config.toml
hidden_size = 256
num_attention_heads = 4
init_std_up = 0.0275
doc_mask = false
MLP neurons of a small language model. Each row is named by its layer, matrix (down: output weights) and neuron, and shows model dimensions 192-255. Each number is 200 + 30 x the weight over its row's rms, rounded and kept within 0 to 999.
A block is one neuron, or neurons of one layer that tend to fire together. Before each block is what it responds to, as a language model described it from the Wikipedia text at the highest values.

Short mid-word vowel-led pieces right after a capital B or F starting a name or word, e.g. Be|ech, B|eth|une, F|ris|ian, b|en.
L11.down71,227,184,141,159,196,225,191,199,248,161,198,257,157,202,224,154,224,175,178,214,201,223,198,249,215,258,192,162,159,168,155,225,199,221,212,215,176,192,286,207,236,209,211,215,190,198,272,189,274,218,163,173,222,200,165,131,195,187,221,142,171,143,225,205
L11.down224,227,175,186,208,210,163,216,143,181,212,225,196,162,215,236,237,217,196,213,188,204,230,209,196,207,225,206,173,184,180,167,248,232,192,195,186,154,193,176,211,185,203,189,194,181,179,186,185,211,178,253,167,122,213,225,217,157,162,227,217,139,197,215,182
L11.down405,204,148,173,168,228,191,184,182,172,177,196,272,164,210,215,215,236,190,200,206,249,243,159,171,190,226,187,222,202,249,177,180,192,191,200,169,237,186,254,188,178,234,198,184,212,198,190,184,208,216,248,249,212,188,200,190,216,231,209,127,186,192,170,219
L11.down547,194,210,220,216,278,200,221,191,171,206,191,247,198,172,234,185,210,171,221,258,187,272,248,239,183,180,159,133,217,205,202,173,177,237,145,190,166,230,194,247,225,173,225,210,177,243,268,230,217,200,201,168,194,223,238,173,212,231,206,204,182,195,174,212
L11.down591,217,132,193,241,170,194,214,230,214,184,148,186,197,194,186,203,182,211,205,200,137,156,241,206,231,159,220,181,192,230,240,207,215,219,101,189,191,182,177,220,252,196,203,214,258,207,169,187,141,203,202,230,159,183,153,226,243,211,172,186,186,246,180,204
L11.down669,224,197,178,216,221,232,210,217,202,173,166,220,204,232,199,271,222,164,180,260,136,183,216,241,230,223,202,227,207,227,181,173,196,214,154,229,245,250,216,222,203,187,201,203,160,174,212,184,177,191,196,165,180,193,188,192,249,266,215,180,168,211,199,189
L11.down689,211,177,261,229,232,191,195,191,271,188,170,192,178,202,163,231,179,174,172,184,237,209,186,169,215,181,253,221,133,139,196,176,194,185,228,187,220,153,208,203,249,205,200,215,234,194,182,224,227,184,182,213,214,213,218,191,157,156,196,142,285,157,168,207
L11.down960,207,217,184,186,153,230,183,182,252,212,192,220,175,219,190,155,203,189,227,221,176,240,164,172,149,217,176,216,176,180,209,229,130,187,200,256,184,180,213,195,219,219,239,222,142,250,171,216,252,159,182,198,246,168,180,189,189,156,226,187,252,136,158,191

Decimal points inside numbers in Wikipedia tables of election results, sports scores and demographics (52.4, 97.60, 1:27.24), plus stat words such as points, goals, runs, assists.
L9.down333,203,184,219,211,185,183,135,228,146,244,187,173,207,213,205,227,211,185,230,177,165,171,184,221,228,205,194,211,179,154,256,214,216,239,196,140,153,173,200,206,246,167,192,186,191,168,180,187,221,198,188,195,210,242,210,153,141,200,211,215,216,224,152,214
L9.down356,190,185,273,207,196,217,217,218,239,205,193,245,242,206,187,177,177,278,209,228,197,236,171,254,166,252,230,196,202,235,305,234,187,221,197,136,171,167,201,180,204,174,223,183,185,198,184,243,186,160,223,180,219,198,170,172,125,223,155,205,271,154,189,213
L9.down367,216,206,190,247,231,200,220,179,179,224,262,215,180,172,237,199,230,190,209,209,201,199,272,206,184,199,177,242,172,160,198,191,192,183,196,205,194,140,177,148,250,185,166,145,150,164,146,167,232,227,191,232,175,186,189,209,180,165,205,226,152,221,208,185
L9.down540,205,208,155,188,240,198,242,259,182,219,210,246,166,262,210,188,212,242,186,219,210,208,244,188,152,210,208,256,201,148,222,227,215,174,191,174,102,188,176,171,185,183,201,210,170,273,207,155,189,226,151,175,252,192,179,200,200,229,190,197,182,230,172,196

First fragment of a word split into pieces, such as l in lunch or liable and def in deficiency, and the leading 1 or 2 of years after a dash or table bar.
L11.down228,201,261,253,202,235,127,191,203,186,220,208,137,218,192,191,162,236,255,189,190,167,212,224,177,209,244,184,200,172,183,182,236,176,151,202,223,239,191,172,215,216,219,215,208,231,194,228,196,145,216,199,192,169,231,246,181,156,177,157,195,168,230,203,217
L11.down306,224,226,205,239,254,189,221,220,262,219,215,191,224,239,197,219,199,233,219,181,204,214,192,204,185,207,204,209,197,135,173,177,190,197,255,196,145,201,147,197,185,148,231,163,158,198,234,227,213,191,221,200,197,272,204,176,152,204,185,227,190,231,182,195
L11.down375,150,202,276,137,166,218,199,152,214,200,184,220,193,213,175,200,207,181,125,181,215,175,208,139,184,153,261,152,172,175,185,178,246,184,189,205,223,147,163,208,237,243,207,167,179,144,199,167,171,216,191,261,173,201,242,199,177,239,224,148,229,129,197,198
L11.down476,202,148,211,155,195,261,256,230,187,241,208,210,210,187,190,177,211,214,165,201,214,142,249,254,180,216,229,182,223,158,172,173,274,168,161,126,230,202,181,199,174,201,167,195,234,159,219,216,169,201,263,232,248,217,200,157,197,221,173,189,217,186,210,184
L11.down662,144,220,229,266,245,187,176,237,184,204,183,182,220,224,220,270,205,228,230,265,150,217,238,175,236,229,208,194,200,191,229,224,225,225,154,177,152,198,181,210,236,172,231,227,191,180,201,165,191,198,231,235,200,242,178,192,194,239,175,239,230,274,183,190
L11.down766,178,214,239,225,245,207,176,228,254,172,179,236,171,185,158,224,217,208,218,178,189,236,197,241,154,237,240,164,180,166,262,182,156,219,167,166,176,211,186,171,169,198,206,192,181,201,193,169,250,199,227,188,250,193,179,170,171,230,204,194,165,186,202,204
L11.down961,203,155,163,202,188,200,178,174,201,212,170,208,193,179,154,227,186,241,239,210,202,161,211,165,215,216,181,151,176,252,200,210,217,239,189,235,149,170,192,160,158,233,200,188,212,246,206,167,224,208,184,201,166,200,211,198,148,148,190,151,209,202,189,210
L11.down983,174,146,195,220,176,236,218,209,201,185,217,177,178,185,191,141,235,213,164,130,197,217,164,225,200,199,195,174,174,257,219,200,168,220,152,227,180,170,233,175,219,162,180,205,199,156,193,156,213,242,184,173,246,169,154,181,172,156,219,229,216,218,201,155

Middle pieces of multi-part numbers, such as digits after thousands commas in vote tables, colons in times and durations (4:26), and decimal points.
L14.down285,194,208,219,208,186,235,200,197,180,232,189,200,167,214,192,235,178,218,226,223,218,213,203,233,158,194,189,139,192,203,255,198,152,198,207,210,166,234,261,185,204,152,171,196,195,203,175,203,212,198,174,212,154,196,219,215,220,204,244,253,183,235,219,244
L14.down929,243,176,147,229,157,160,179,198,179,229,141,120,171,178,203,179,210,159,210,195,192,197,213,183,173,265,205,201,174,236,197,171,204,252,180,233,194,166,249,245,183,217,213,164,147,219,156,188,220,231,240,177,197,233,227,203,182,223,200,227,227,200,187,187

The first digit of a year (1 in 1994, 2 in 2016) starting a table row or list entry, or after "in"/"until" in running text; also colons and decimal points inside race times.
L14.down459,199,167,191,172,210,191,198,147,211,181,258,194,205,219,169,201,191,153,234,173,202,223,225,199,217,219,183,217,202,240,274,219,191,208,173,138,222,204,247,284,210,169,202,190,214,229,200,227,189,174,197,214,220,171,98,193,241,194,192,199,157,245,160,245
L14.down970,279,183,185,160,132,233,165,231,229,211,187,200,159,184,170,214,171,220,223,211,229,190,132,215,248,188,156,213,186,191,154,190,189,225,191,242,233,235,238,194,173,205,178,186,196,250,244,257,183,193,161,157,202,167,199,173,164,180,181,211,178,215,249,200

Tokens just before a coming number, such as prepositions, quantifiers, separators and digit parts: "sold over", "an audience of", "estimated", "3:50".
L11.down124,226,269,184,229,207,225,185,176,238,172,200,190,233,197,282,151,239,198,192,183,224,167,239,216,214,163,191,196,181,215,133,180,200,194,176,194,180,220,202,150,188,220,231,226,205,187,185,146,128,216,214,184,191,210,184,206,192,240,195,224,165,259,202,203
L11.down199,215,168,238,178,197,244,178,188,227,211,191,163,202,213,162,251,177,192,171,233,216,240,206,239,210,200,211,140,176,217,261,193,237,200,224,197,203,170,209,171,182,184,258,185,164,200,190,231,251,206,142,214,228,235,209,172,181,201,224,155,262,186,192,194
L11.down202,206,223,210,226,223,223,182,138,247,210,234,170,193,236,200,183,247,222,200,216,185,221,270,187,218,178,252,242,179,273,204,181,236,197,261,185,233,161,195,151,212,157,245,188,209,178,182,258,202,218,201,236,230,200,197,249,212,210,168,210,174,190,193,196
L11.down361,174,216,216,160,210,221,183,194,243,206,235,156,236,212,193,163,178,256,211,220,163,227,219,204,186,206,222,196,166,221,208,216,198,256,206,222,145,213,158,190,187,173,239,190,262,187,189,240,210,194,157,182,170,195,172,225,187,185,210,262,211,228,211,152
L11.down627,214,159,264,157,132,167,209,257,182,156,242,186,206,240,208,230,232,209,179,216,219,204,177,189,163,249,188,210,195,234,307,245,166,196,195,196,210,182,229,182,235,205,165,183,195,201,183,193,204,149,203,206,240,174,234,191,205,188,214,230,253,218,173,230
L11.down765,225,219,196,228,203,190,141,193,246,161,204,210,191,168,207,186,177,151,203,209,185,258,203,180,199,189,203,186,217,261,210,191,164,261,222,132,173,182,184,187,222,157,169,178,230,250,197,204,220,161,230,203,162,177,175,165,200,202,198,233,179,195,222,197
L11.down874,204,184,178,206,219,212,246,195,203,208,227,183,191,190,245,235,240,186,140,174,190,236,160,196,192,206,175,177,216,169,280,269,262,152,176,203,182,197,179,200,196,215,207,184,218,200,228,210,187,212,189,227,202,201,208,189,236,218,166,180,206,154,191,197
L11.down967,215,233,187,170,190,194,202,200,203,203,240,162,164,245,119,187,213,203,218,265,214,192,162,207,219,197,198,185,143,200,166,210,247,215,220,254,223,164,226,194,203,251,183,221,161,167,210,163,179,207,224,199,185,214,149,203,196,188,163,187,246,190,202,178